Weights of a small transformer language model: 4 heads of 64.
MLP neurons of a small language model. Each row is named by its layer, matrix (down: output weights) and neuron, and shows model dimensions 128-255. Each number is 200 + 20 x the weight over its row's rms, rounded and kept within 0 to 999.
A block is one neuron, or neurons of one layer that tend to fire together. After each block is what it responds to, as a language model described it from the Wikipedia text at the highest values.

L9.down55,179,186,186,175,199,202,197,202,196,212,181,247,176,244,193,201,178,191,205,182,207,203,180,166,192,214,240,200,183,204,199,191,232,223,185,209,190,231,184,189,197,184,194,199,199,190,233,220,164,197,205,219,206,209,190,213,215,212,162,189,186,216,188,206,203,164,194,174,211,226,197,180,206,182,186,198,208,219,239,224,174,220,172,176,189,183,193,215,210,194,240,220,203,210,246,176,194,190,193,212,198,195,192,195,172,201,185,154,196,162,208,179,200,201,198,211,223,194,184,158,214,219,201,232,148,191,202,180
L9.down144,180,190,188,194,195,186,225,200,197,185,225,176,163,222,193,209,172,195,234,192,193,207,185,189,171,212,186,161,188,213,213,202,207,192,227,180,209,209,213,154,205,175,210,217,213,203,186,201,213,199,208,234,198,200,212,179,202,205,238,175,193,255,207,158,199,166,186,218,185,178,231,219,196,179,232,214,158,155,238,198,169,211,164,170,193,182,198,186,208,199,237,178,197,215,216,208,220,164,208,226,161,236,205,189,202,213,206,226,174,181,183,233,176,186,228,184,188,177,229,214,198,193,217,214,172,201,196,197
L9.down363,202,172,191,197,206,186,221,218,218,171,166,214,157,186,199,197,228,206,172,214,178,216,200,173,200,169,179,202,198,198,199,204,173,206,217,199,210,192,206,191,230,212,210,203,238,203,181,183,217,220,197,246,202,205,197,204,197,190,224,196,231,216,211,203,177,233,190,160,179,233,191,165,200,183,195,207,222,188,195,203,195,210,206,163,202,223,212,205,186,204,210,194,233,200,204,212,202,200,179,215,193,211,174,222,224,194,181,209,191,228,234,227,194,201,236,192,198,169,191,197,206,227,187,192,184,189,193,150
L9.down386,209,172,208,209,199,194,197,199,198,200,206,209,209,200,208,190,209,195,239,187,201,160,188,202,195,225,184,202,204,203,216,211,202,237,188,182,207,209,208,195,215,209,179,187,166,167,243,205,200,212,229,190,207,195,194,177,142,180,162,176,197,207,194,214,208,174,181,174,198,190,210,241,225,174,211,230,189,217,220,208,198,238,227,195,173,220,220,194,220,200,206,193,176,198,173,211,200,194,228,199,173,217,176,259,199,233,198,214,195,196,199,209,202,224,200,211,230,195,211,255,166,208,205,229,231,201,192,182
L9.down527,188,176,200,182,185,184,191,228,172,229,231,219,198,219,191,193,208,197,200,214,216,168,162,225,186,193,185,228,219,187,235,173,206,181,221,166,215,209,182,202,212,215,213,188,202,186,206,178,218,175,224,220,202,180,221,206,202,148,194,192,183,176,169,206,160,191,222,185,232,219,268,200,224,185,193,219,186,177,213,221,212,189,196,221,203,188,185,232,184,204,196,180,213,196,199,221,206,195,179,236,189,185,211,227,188,212,208,197,228,213,167,191,199,208,205,225,214,155,160,188,203,166,214,214,198,232,193,208
L9.down800,168,192,216,221,212,190,179,184,174,208,180,213,216,205,209,206,200,194,215,237,173,173,183,185,234,229,183,206,205,187,186,203,187,182,138,207,200,197,193,194,208,244,243,207,208,211,213,204,200,189,181,182,165,222,201,202,164,240,204,232,202,246,198,212,212,190,182,229,213,178,212,220,177,205,259,201,175,200,250,182,208,234,202,172,176,219,188,191,189,209,195,222,173,212,174,193,188,200,192,231,199,203,195,207,198,174,209,179,198,208,174,191,204,210,182,185,197,226,211,176,189,182,216,255,189,197,207,224
L9.down895,208,214,185,219,175,170,165,225,200,199,204,183,195,149,206,214,172,227,203,202,220,201,220,188,195,190,206,189,234,246,160,262,207,223,229,210,221,201,187,195,210,233,161,192,217,228,237,196,207,200,209,199,201,251,183,202,184,178,182,215,189,195,206,223,172,180,218,189,203,222,196,185,229,176,169,222,192,265,213,183,206,198,212,217,204,190,191,191,192,214,187,190,221,210,204,196,212,209,216,186,186,190,213,172,207,182,205,182,190,204,163,197,215,222,201,190,203,156,216,198,199,222,182,207,187,207,208,203
L9.down985,220,186,229,206,232,212,204,184,182,223,194,175,216,174,162,220,216,198,213,196,181,196,225,193,182,185,185,207,177,211,212,223,219,210,239,144,192,174,197,194,204,220,206,188,199,231,192,168,228,212,221,187,179,221,223,200,192,219,195,184,210,207,205,188,192,157,204,169,141,195,212,257,208,206,174,187,213,185,200,210,211,173,229,221,196,210,178,180,179,215,191,204,235,186,165,204,237,208,207,207,210,193,208,191,164,239,228,234,191,195,173,213,174,202,218,189,212,164,206,234,208,209,177,192,203,228,186,188
Responds to: Modals before verbs; initial W

L3.down371,205,198,188,204,192,181,176,253,204,196,217,176,190,221,201,224,189,194,184,222,208,242,164,207,207,157,208,178,186,221,176,217,171,165,232,207,203,208,212,215,199,206,185,213,210,193,210,198,187,184,193,260,225,191,186,202,169,207,157,228,205,199,198,220,159,214,194,171,177,218,232,207,209,237,180,190,215,181,187,193,202,235,211,180,192,186,232,181,197,175,218,226,222,207,224,219,201,213,218,170,208,184,206,193,187,186,188,188,194,211,204,259,214,225,210,167,197,173,201,229,229,166,180,215,216,237,195,185
Responds to: Pre-verb infinitive slot

L4.down56,204,168,174,182,159,204,163,212,206,206,179,208,188,209,195,224,204,217,193,216,234,188,199,184,207,183,181,163,204,233,228,186,166,220,204,200,242,200,188,192,201,199,154,203,206,248,203,175,183,202,201,173,198,208,197,233,209,227,159,172,173,167,192,170,184,214,217,197,190,194,186,208,182,201,209,154,221,203,201,196,137,183,191,199,207,218,179,213,164,222,223,209,192,199,209,174,202,228,229,214,187,170,201,220,226,216,192,222,219,220,212,156,188,194,208,169,210,205,180,226,202,175,190,245,219,204,184,200
L4.down125,214,191,190,183,206,161,201,220,175,206,202,235,179,198,205,272,190,206,208,208,209,197,199,199,170,191,180,198,199,201,192,194,227,210,179,192,205,214,205,197,212,230,159,191,195,187,168,209,236,235,201,209,228,205,199,173,205,199,211,251,204,208,205,205,152,143,215,189,181,208,199,202,184,188,172,159,202,200,185,199,221,213,193,166,201,165,166,221,196,187,203,204,228,153,199,215,202,211,220,232,176,218,196,214,200,199,196,223,235,233,148,208,199,194,203,199,192,150,168,193,214,214,223,192,206,207,224,173
L4.down200,195,194,196,162,185,207,202,203,176,155,183,206,200,251,223,207,210,189,165,169,167,197,209,172,213,179,216,231,192,185,188,227,137,178,203,192,213,165,181,200,187,219,193,213,183,169,205,186,159,213,187,191,182,198,178,228,188,200,211,182,216,217,212,220,163,205,198,203,207,209,219,193,189,202,213,192,228,190,201,193,189,205,211,200,216,173,190,227,174,212,191,220,218,208,210,200,188,237,184,213,195,187,172,219,185,213,198,201,222,227,198,222,176,244,246,213,197,212,157,259,192,182,199,201,160,197,192,242
L4.down221,212,191,184,192,208,201,185,184,167,223,209,183,187,188,215,203,201,181,196,225,226,214,209,205,228,202,180,190,196,210,192,215,178,177,194,215,199,200,190,188,222,193,182,175,194,229,224,205,164,173,213,222,180,229,198,199,207,220,190,196,215,211,198,204,204,180,237,197,220,211,213,199,155,184,236,218,167,164,202,208,155,191,187,193,207,185,181,240,202,211,214,215,247,189,193,202,195,175,213,175,172,228,220,185,195,212,221,224,189,191,215,230,156,219,192,183,223,193,196,226,216,185,236,198,215,172,192,228
L4.down324,183,184,185,218,198,200,196,199,163,176,225,219,178,212,220,209,214,222,203,218,211,210,229,244,177,199,201,190,196,215,178,213,190,198,244,179,221,196,179,225,181,173,154,195,185,207,179,152,183,201,198,231,203,207,233,219,210,203,205,168,250,172,216,174,184,180,176,216,180,213,168,214,203,171,232,194,173,215,200,198,228,193,193,151,184,213,193,187,174,200,224,184,237,191,196,200,191,203,191,199,182,179,158,205,197,191,191,221,173,205,210,197,197,208,225,176,199,160,184,212,224,196,213,197,220,186,163,195
L4.down712,138,230,196,187,148,215,207,209,204,188,200,212,176,185,215,198,231,171,202,196,203,209,216,197,196,184,187,210,199,206,255,192,216,191,194,184,196,192,212,234,229,193,179,185,214,175,175,157,216,172,217,200,228,196,171,174,193,224,218,230,172,176,200,207,189,214,177,196,186,188,207,214,208,200,171,165,226,202,209,199,228,187,194,195,216,212,207,194,241,190,172,183,207,194,186,195,210,218,173,231,216,209,198,233,202,203,211,217,206,209,206,233,228,170,213,230,190,186,171,208,189,218,221,222,199,203,168,189
L4.down875,176,172,202,207,218,178,208,176,205,204,188,195,210,226,181,211,213,235,209,223,186,203,190,219,196,201,189,193,195,217,182,194,205,204,186,216,184,167,205,167,186,246,206,242,210,203,216,211,175,191,223,235,180,176,193,193,212,225,178,210,205,224,243,209,152,149,237,185,184,234,198,193,221,185,166,215,223,183,205,182,177,217,190,207,174,199,226,171,175,183,184,214,207,186,179,219,193,204,210,191,201,230,225,179,162,184,186,216,207,216,167,215,225,202,230,194,212,210,214,232,213,186,191,205,197,203,198,195
L4.down942,187,205,188,214,196,218,176,212,209,200,182,160,170,196,204,207,201,192,202,199,187,205,197,190,191,141,200,187,171,201,188,191,223,217,192,209,212,242,242,189,181,215,180,212,186,202,198,241,174,249,236,163,246,190,183,184,246,224,206,199,171,201,226,209,222,176,148,200,189,203,194,208,198,196,218,205,186,245,175,211,212,195,202,202,222,187,226,228,186,182,212,193,220,186,184,223,208,214,159,181,204,210,174,192,222,198,190,211,167,207,207,190,184,193,196,208,196,201,201,173,215,209,193,226,234,185,195,172
Responds to: Infinitive "to" before verbs

L9.down60,214,212,214,200,178,195,207,184,195,202,249,165,202,212,174,196,240,187,196,217,173,219,180,185,176,185,186,204,179,168,180,185,198,189,173,185,181,195,163,196,175,178,169,179,178,180,161,203,237,175,214,188,190,195,152,172,199,190,235,170,190,187,190,181,161,212,199,226,190,227,215,200,201,182,175,211,236,236,235,226,215,202,204,223,214,205,219,202,217,210,230,206,206,194,196,222,188,228,192,191,227,219,207,195,202,198,224,187,177,194,221,208,185,186,209,232,225,231,189,253,196,193,212,191,203,214,167,184
L9.down91,230,152,191,160,206,174,165,243,197,238,230,189,207,182,215,222,216,234,230,208,223,199,174,199,187,180,181,221,172,218,172,192,238,214,211,203,189,195,225,181,233,205,167,230,190,210,202,183,200,225,170,215,199,193,212,223,200,166,209,180,182,191,193,198,212,163,188,188,188,190,210,201,187,170,198,220,210,197,177,214,196,211,214,203,198,185,235,219,222,214,180,242,197,194,188,244,232,208,222,223,195,177,179,164,215,181,197,188,213,171,213,187,184,186,170,237,211,193,207,200,205,187,192,157,222,250,221,182
L9.down238,202,194,204,220,210,202,194,219,224,212,232,188,226,211,178,212,219,176,184,174,207,230,200,225,205,252,212,221,203,203,171,189,175,198,209,203,152,210,198,159,244,195,197,202,225,173,196,203,183,201,228,211,177,215,164,178,196,179,164,189,177,221,214,226,224,172,181,188,215,181,220,194,202,196,223,167,199,169,217,225,187,237,176,229,232,219,177,229,198,179,198,203,149,205,215,188,204,175,225,199,218,191,211,213,213,206,221,177,189,183,216,204,224,183,193,203,206,238,185,205,205,182,167,168,170,176,240,175
L9.down337,211,183,206,203,199,191,146,190,166,216,208,208,196,215,200,189,212,239,181,203,177,200,164,198,215,168,193,190,208,205,199,192,181,206,215,247,199,210,223,167,162,190,231,177,233,212,231,210,190,187,227,207,175,158,254,232,211,175,189,198,187,180,176,179,215,182,209,200,234,188,179,225,213,211,224,155,217,218,176,212,161,203,228,185,210,228,207,175,206,175,182,193,193,164,208,217,206,196,219,206,204,166,208,168,203,204,212,187,188,181,217,181,245,196,215,199,210,195,210,229,189,173,191,195,195,161,177,200
L9.down439,209,215,185,192,212,211,194,222,205,195,237,196,162,205,197,219,171,213,202,211,211,156,215,238,198,177,214,244,206,216,217,196,202,216,180,191,177,169,194,198,208,204,207,208,220,199,189,205,153,210,213,177,165,225,191,173,185,186,206,194,223,212,193,202,231,216,189,212,229,199,195,191,201,208,228,206,205,250,185,182,212,261,184,182,177,177,208,216,177,212,197,193,217,188,214,198,201,191,231,217,197,229,224,161,230,175,181,188,224,193,206,198,184,181,203,235,213,236,223,199,205,213,207,221,209,156,189,202
L9.down480,218,190,218,227,174,195,184,151,219,189,197,221,209,199,203,206,274,225,232,204,195,179,222,188,208,209,199,222,188,216,223,178,212,198,183,184,214,194,193,218,174,214,164,174,244,174,216,188,215,155,201,192,190,213,162,199,208,172,217,209,172,166,195,212,212,216,193,199,187,188,198,207,222,250,210,177,215,227,192,189,227,205,195,195,191,197,196,170,227,195,212,214,194,215,182,224,167,205,206,189,215,172,217,227,187,222,203,226,198,175,180,220,236,231,170,204,205,227,193,205,204,150,225,192,192,220,211,192
L9.down787,215,246,200,212,239,205,221,193,213,215,185,212,188,230,189,194,194,224,183,197,191,165,229,227,215,183,205,192,179,185,200,224,225,177,188,206,216,205,168,167,221,220,173,205,206,190,212,211,225,214,213,227,208,197,189,215,198,194,188,219,209,154,166,221,203,183,203,171,209,198,205,197,199,182,176,209,196,213,192,219,186,226,223,204,240,171,198,249,207,201,182,213,175,202,202,199,218,218,192,209,221,184,204,182,222,208,163,199,217,175,189,205,177,178,208,216,192,185,215,201,211,195,213,177,168,203,215,176
L9.down971,201,241,183,203,188,212,196,204,267,220,211,183,239,188,176,211,199,218,181,175,206,183,205,210,176,170,202,160,202,155,178,217,206,177,190,198,214,181,197,219,222,202,210,206,192,193,234,229,187,193,190,183,191,173,169,198,211,148,208,178,226,194,203,210,187,193,176,197,187,202,188,218,178,227,219,193,177,228,193,197,184,221,227,185,200,193,225,211,199,181,199,220,161,176,187,210,198,164,217,190,204,205,191,196,229,190,204,211,212,165,195,156,198,239,200,218,197,230,215,166,176,212,167,194,192,188,209,185
Responds to: Word-initial consonant fragments

L9.down1,198,215,191,191,209,187,189,193,197,190,179,167,228,212,201,162,223,179,219,227,222,189,194,191,228,185,199,217,198,192,188,198,182,200,209,211,238,206,241,156,194,199,188,157,183,201,155,216,233,193,206,232,210,169,222,208,228,221,234,214,210,206,217,239,192,227,213,236,190,164,170,216,175,236,168,200,171,198,184,210,196,235,156,215,195,207,202,217,216,195,185,235,155,208,178,198,206,212,192,204,182,201,192,217,211,184,180,178,202,190,185,197,200,197,235,169,176,166,190,197,198,204,216,194,230,206,172,208
L9.down149,214,204,195,177,213,216,211,207,196,205,173,200,189,195,198,168,223,210,190,178,195,183,213,205,187,173,206,190,178,202,178,179,180,196,213,198,218,221,211,187,207,179,184,219,228,211,211,237,231,198,203,179,206,177,193,170,233,208,211,223,211,216,208,208,198,193,257,224,205,209,204,195,168,192,235,209,220,162,200,213,199,187,192,163,194,231,207,171,206,159,164,192,178,166,224,206,180,235,226,181,201,241,195,218,178,190,171,180,186,206,193,203,247,224,224,207,218,201,177,240,207,209,200,229,204,183,217,234
L9.down176,221,193,164,177,199,241,193,239,192,177,182,211,194,206,201,220,203,207,170,200,223,188,240,192,195,212,200,212,222,205,207,177,206,195,221,250,214,222,202,190,220,177,200,176,211,204,189,198,172,193,204,211,203,193,249,187,210,224,190,204,193,194,190,172,223,218,216,196,163,212,188,185,207,209,197,182,214,164,208,206,187,254,228,200,170,205,250,195,219,187,219,206,188,187,205,195,214,189,223,218,217,235,216,214,220,190,207,188,187,206,225,239,196,210,193,123,229,214,186,218,183,177,207,229,201,186,157,222
L9.down296,193,191,178,198,198,202,242,187,210,206,186,216,197,190,185,227,220,209,223,214,209,192,214,199,212,180,186,243,174,222,212,190,182,177,218,241,222,181,161,174,219,168,220,163,229,214,190,215,216,185,178,199,204,185,209,222,206,195,241,224,202,217,218,227,221,181,183,167,190,191,156,230,199,172,203,197,181,216,201,208,204,257,206,221,198,203,193,216,201,213,221,214,192,193,218,184,196,194,196,167,158,236,192,223,192,213,215,184,171,177,190,197,193,191,188,170,198,205,227,188,192,216,208,213,222,168,176,195
L9.down417,195,178,207,184,181,187,198,185,184,217,220,188,258,210,232,197,217,205,216,201,197,190,191,216,229,206,230,216,184,184,230,211,194,210,180,247,184,201,215,197,196,201,205,210,205,226,213,234,213,205,217,178,204,187,209,187,128,169,199,206,226,186,208,215,225,197,203,188,175,214,215,219,198,188,190,227,210,188,216,211,202,279,208,211,192,215,181,246,170,208,218,182,231,203,215,177,196,173,205,216,203,160,208,186,189,199,183,164,189,153,171,215,216,224,179,137,208,179,206,230,218,187,186,198,180,211,184,181
L9.down646,195,204,233,180,200,171,216,214,207,164,208,203,243,211,233,211,223,238,201,194,217,199,186,218,211,219,205,164,176,228,187,229,215,167,243,229,189,201,175,207,159,179,193,189,203,203,210,194,184,197,220,200,203,201,187,193,200,233,166,203,191,216,185,190,204,189,199,163,216,207,195,160,165,199,240,228,176,256,204,172,237,216,223,195,168,196,226,185,173,248,193,189,190,223,207,250,182,196,191,190,221,234,217,192,207,207,179,200,151,195,197,183,178,171,218,153,205,204,189,187,226,163,207,188,190,202,211,200
L9.down726,203,197,223,169,227,183,195,223,201,196,230,188,175,222,191,191,194,193,225,166,218,211,176,208,190,221,229,210,206,180,157,192,226,178,210,207,223,209,203,193,184,177,195,165,218,190,220,213,193,191,214,190,218,179,214,167,164,188,189,207,224,221,212,213,199,157,198,189,177,223,180,235,207,212,215,203,236,181,166,222,211,218,188,185,181,178,191,223,203,199,215,212,203,180,222,174,187,175,178,186,219,215,193,216,167,192,182,177,164,230,234,231,199,213,197,192,219,190,219,178,175,197,207,242,190,218,202,195
L9.down839,182,160,189,192,177,226,211,189,227,192,256,179,231,231,192,204,176,226,191,201,167,192,192,214,200,223,212,168,184,249,210,196,196,204,173,203,211,199,195,185,157,144,225,173,203,156,190,210,214,204,215,207,210,201,209,215,152,188,224,186,201,197,167,222,190,207,250,179,210,183,200,196,202,196,232,221,216,230,182,216,199,238,195,218,196,206,201,199,188,192,173,213,197,157,209,183,190,169,201,197,191,197,232,199,178,215,190,178,190,176,190,218,190,205,218,193,208,198,200,199,204,229,230,171,185,185,208,209
Responds to: Item-start boundaries

L4.down243,193,196,237,223,214,209,191,179,174,217,214,194,181,210,187,188,221,210,203,199,208,193,205,205,212,217,195,182,162,191,194,187,200,219,206,187,202,166,199,226,233,216,172,175,180,159,174,190,205,238,201,178,219,197,191,191,216,200,217,221,188,194,168,196,185,212,189,226,189,189,201,203,236,178,216,193,168,195,224,210,203,227,195,231,217,177,222,194,226,247,193,206,202,208,194,155,162,235,212,225,170,237,172,215,174,242,209,195,169,218,208,210,240,244,211,227,233,187,210,199,195,172,225,199,231,189,227,197
L4.down260,209,204,226,202,204,208,233,202,201,189,170,236,215,239,213,214,190,219,201,173,220,196,210,219,189,220,226,190,186,196,227,196,219,194,182,211,194,197,184,201,188,196,163,228,216,190,208,200,170,174,192,162,225,204,202,197,196,206,210,203,183,204,201,209,201,183,206,154,190,166,213,202,196,142,199,200,213,221,190,178,215,178,169,195,194,153,191,203,194,200,193,220,228,177,211,207,208,209,232,203,214,194,252,189,202,212,180,236,196,202,197,160,194,190,174,160,204,205,196,220,207,219,205,202,180,211,200,190
L4.down267,194,229,195,171,181,173,179,197,188,231,215,205,199,220,217,231,207,214,198,231,183,207,216,170,219,203,182,213,186,234,172,209,152,222,181,161,200,178,182,219,200,248,168,189,176,203,209,213,203,192,189,195,183,197,196,205,205,208,207,237,190,223,176,201,213,222,201,235,224,157,196,161,208,218,207,235,200,230,169,198,192,174,198,185,211,192,230,246,204,196,192,203,214,181,217,200,180,192,201,227,234,215,193,218,181,160,194,213,179,215,202,192,135,201,178,197,189,202,203,145,204,193,199,197,184,212,217,205
L4.down418,181,231,198,194,215,188,183,201,172,200,190,191,220,178,225,213,218,225,161,223,226,211,241,197,213,233,187,191,201,154,229,197,192,216,219,167,202,214,199,178,209,184,210,201,185,175,181,203,226,185,229,212,171,189,190,203,195,203,204,203,232,182,177,179,205,211,220,191,234,196,205,170,176,235,219,171,243,268,166,197,200,204,202,212,206,226,193,209,189,225,213,206,158,188,184,183,190,189,182,192,225,201,179,197,231,216,207,215,181,218,246,168,189,194,202,202,253,173,205,188,213,192,215,189,174,200,216,217
L4.down436,203,192,225,179,165,219,210,215,178,206,185,173,235,205,180,223,219,192,222,204,208,193,196,217,171,210,219,214,195,184,192,173,177,218,178,201,197,189,211,198,202,189,176,191,212,191,205,208,188,231,212,232,150,195,206,200,188,185,183,216,201,177,188,157,215,217,224,210,230,190,213,203,257,232,175,200,218,219,205,224,223,209,229,195,189,192,228,198,226,232,174,202,220,203,221,242,229,188,233,165,166,235,185,218,193,199,189,192,208,200,165,198,194,215,164,188,213,238,193,200,187,190,206,212,226,216,224,176
L4.down592,179,196,206,195,205,241,189,190,214,198,212,190,189,204,176,221,167,192,195,200,205,212,224,214,200,221,171,230,171,197,202,245,188,191,218,195,188,194,169,171,215,186,186,219,233,196,213,200,186,184,193,209,206,199,216,212,166,228,180,199,232,217,177,194,201,202,216,214,230,199,186,217,192,193,204,193,179,186,240,188,196,210,191,195,229,214,238,173,190,220,243,208,207,206,214,181,177,174,157,203,193,223,224,173,188,176,236,218,185,237,165,219,212,200,210,200,210,168,199,215,168,216,190,208,196,175,183,195
L4.down621,228,238,203,168,179,206,184,206,209,220,193,215,198,185,220,201,230,189,201,174,218,219,191,178,200,198,209,215,212,240,224,197,185,203,178,198,181,184,235,213,187,203,180,169,205,225,194,185,152,201,168,187,184,200,180,184,218,205,203,197,188,268,198,190,191,188,193,174,219,201,173,201,208,193,215,192,186,213,187,192,196,243,182,198,199,204,208,184,209,225,215,198,192,199,188,184,195,187,196,157,148,201,209,215,193,220,194,206,192,185,214,227,213,221,168,216,204,192,208,201,201,192,177,183,228,197,163,175
L4.down714,190,190,185,197,225,185,216,206,215,206,191,192,176,177,162,200,237,205,221,173,199,180,182,196,192,229,208,214,187,214,192,179,224,216,143,190,206,179,176,185,196,204,179,222,225,182,173,193,168,190,232,160,193,215,178,169,197,177,215,207,199,200,193,184,224,200,191,168,195,202,208,208,209,207,224,209,223,214,225,212,227,263,190,182,196,239,194,207,208,212,219,205,167,192,165,200,217,186,187,188,194,198,175,183,168,181,189,233,185,213,173,181,179,233,161,193,190,193,183,210,213,202,239,197,165,204,189,200
Responds to: Word-initial split consonants

L3.down23,171,186,210,209,199,174,236,171,193,214,219,181,229,205,225,181,174,205,187,204,216,201,213,219,184,179,191,197,226,198,226,189,224,174,228,198,192,171,196,195,181,198,185,181,213,197,202,206,192,211,199,192,166,154,213,180,226,169,189,209,191,189,218,209,230,184,227,223,167,164,219,204,205,203,168,177,214,166,177,213,230,203,193,204,205,200,195,200,178,200,178,213,209,185,191,204,200,179,238,206,208,188,184,225,202,208,231,185,206,199,201,196,217,186,232,150,222,199,184,207,229,182,162,192,190,219,190,196
Responds to: Table row boundaries

L4.down76,227,168,203,167,221,229,207,194,213,208,220,179,156,183,203,183,234,205,219,198,182,172,215,210,170,213,173,208,247,204,232,198,189,203,207,247,215,210,216,189,202,177,207,170,190,191,186,223,233,154,194,169,167,209,183,211,201,203,168,214,217,224,214,198,198,192,220,201,212,169,200,193,200,188,180,210,188,214,179,217,190,214,178,199,196,165,230,220,164,186,219,228,206,200,220,244,213,229,179,184,222,186,210,236,174,251,183,194,194,183,210,186,187,217,211,177,228,197,198,182,218,246,173,170,185,195,188,211
L4.down86,226,185,168,178,205,184,199,212,193,225,190,203,176,209,198,159,195,175,226,203,178,207,206,200,188,218,214,181,191,193,169,188,223,207,185,228,205,211,214,185,203,173,217,176,167,199,222,187,184,188,156,225,208,207,214,183,204,195,205,192,246,173,200,155,198,240,185,213,196,188,191,170,207,166,212,175,248,208,240,190,184,185,206,196,206,176,208,181,201,189,192,221,195,209,186,185,205,202,202,198,199,199,195,166,207,191,183,215,214,211,195,219,224,180,181,223,233,208,175,204,222,221,173,226,232,222,206,173
L4.down89,216,208,202,199,193,219,228,171,175,207,212,206,234,230,235,222,205,194,212,191,225,175,190,187,161,231,199,182,191,202,238,182,188,176,206,200,213,207,221,198,205,227,168,182,204,200,165,200,181,208,204,215,222,228,192,199,225,164,168,224,172,226,190,205,208,201,227,210,210,185,235,224,190,199,200,237,206,178,181,204,213,238,203,190,202,189,215,203,186,220,207,232,208,183,185,177,217,184,193,194,194,184,204,208,167,220,230,216,200,201,193,183,203,204,206,178,224,186,221,234,168,185,204,203,206,186,195,197
L4.down227,217,158,206,227,176,222,228,234,208,182,211,183,216,205,172,177,196,198,216,193,179,191,233,191,209,189,194,210,178,185,217,206,213,206,208,226,222,201,199,185,235,191,187,191,203,195,243,192,213,147,178,226,196,213,230,191,189,190,245,232,209,173,185,198,212,220,213,213,214,224,186,197,187,196,180,175,214,208,191,218,165,217,259,237,214,223,205,201,189,215,238,214,196,205,174,220,181,206,175,186,208,180,191,208,219,180,208,135,213,188,223,202,238,183,193,190,177,205,175,199,206,221,213,211,195,196,221,197
L4.down354,185,214,202,160,189,192,173,183,210,204,224,196,223,204,185,205,219,196,218,186,200,202,197,211,162,181,183,161,208,159,201,203,234,190,184,203,194,193,200,181,206,234,191,237,223,206,205,197,187,185,227,215,204,226,176,218,171,172,221,196,226,208,187,181,207,202,196,200,181,183,233,198,201,194,219,207,195,195,175,177,203,237,205,185,207,206,210,206,210,190,205,194,223,215,229,191,219,219,183,157,253,183,191,248,194,199,224,174,190,176,194,184,215,188,202,173,211,225,193,224,190,190,227,181,213,208,216,201
L4.down476,190,180,192,189,206,191,175,192,187,217,187,223,221,169,180,216,215,202,229,205,205,201,223,227,172,231,201,195,210,206,215,185,213,205,186,228,165,185,190,211,220,206,200,199,218,191,178,186,225,184,220,266,192,166,184,220,175,187,203,209,183,190,206,189,220,186,202,231,178,207,204,195,225,195,172,223,191,238,175,198,206,176,211,201,194,175,220,180,169,227,200,261,218,173,189,188,193,184,190,212,232,203,197,222,164,214,189,208,200,219,164,198,171,228,180,193,208,209,191,234,222,263,227,223,171,239,224,197
L4.down779,215,164,222,201,192,221,174,205,197,173,189,220,138,193,213,204,228,218,210,192,196,212,205,191,206,207,243,183,228,203,201,164,202,230,214,191,195,218,191,184,201,220,206,178,163,203,192,206,192,222,220,213,222,214,190,192,192,183,189,178,189,198,198,202,174,227,199,186,208,177,223,227,181,164,160,195,191,185,194,195,197,149,188,188,182,175,210,175,206,215,189,231,237,214,199,224,207,199,216,217,181,227,206,209,204,198,215,184,226,187,183,219,192,224,205,212,183,207,204,261,209,199,207,208,199,189,226,168
L4.down850,204,196,231,215,222,198,206,197,205,209,167,226,194,180,244,175,209,186,191,194,182,219,196,193,227,200,168,183,162,182,226,196,151,199,193,220,219,241,188,173,181,226,172,240,202,189,211,182,184,227,212,182,191,208,152,190,231,165,178,160,184,201,201,231,207,207,199,168,210,185,223,220,206,215,191,176,211,155,210,217,217,216,205,203,177,243,186,216,212,206,213,194,199,247,183,211,214,225,199,209,184,198,188,216,170,217,187,173,193,202,217,197,205,192,207,190,214,189,213,217,173,186,167,203,213,174,240,205
Responds to: Line breaks after headings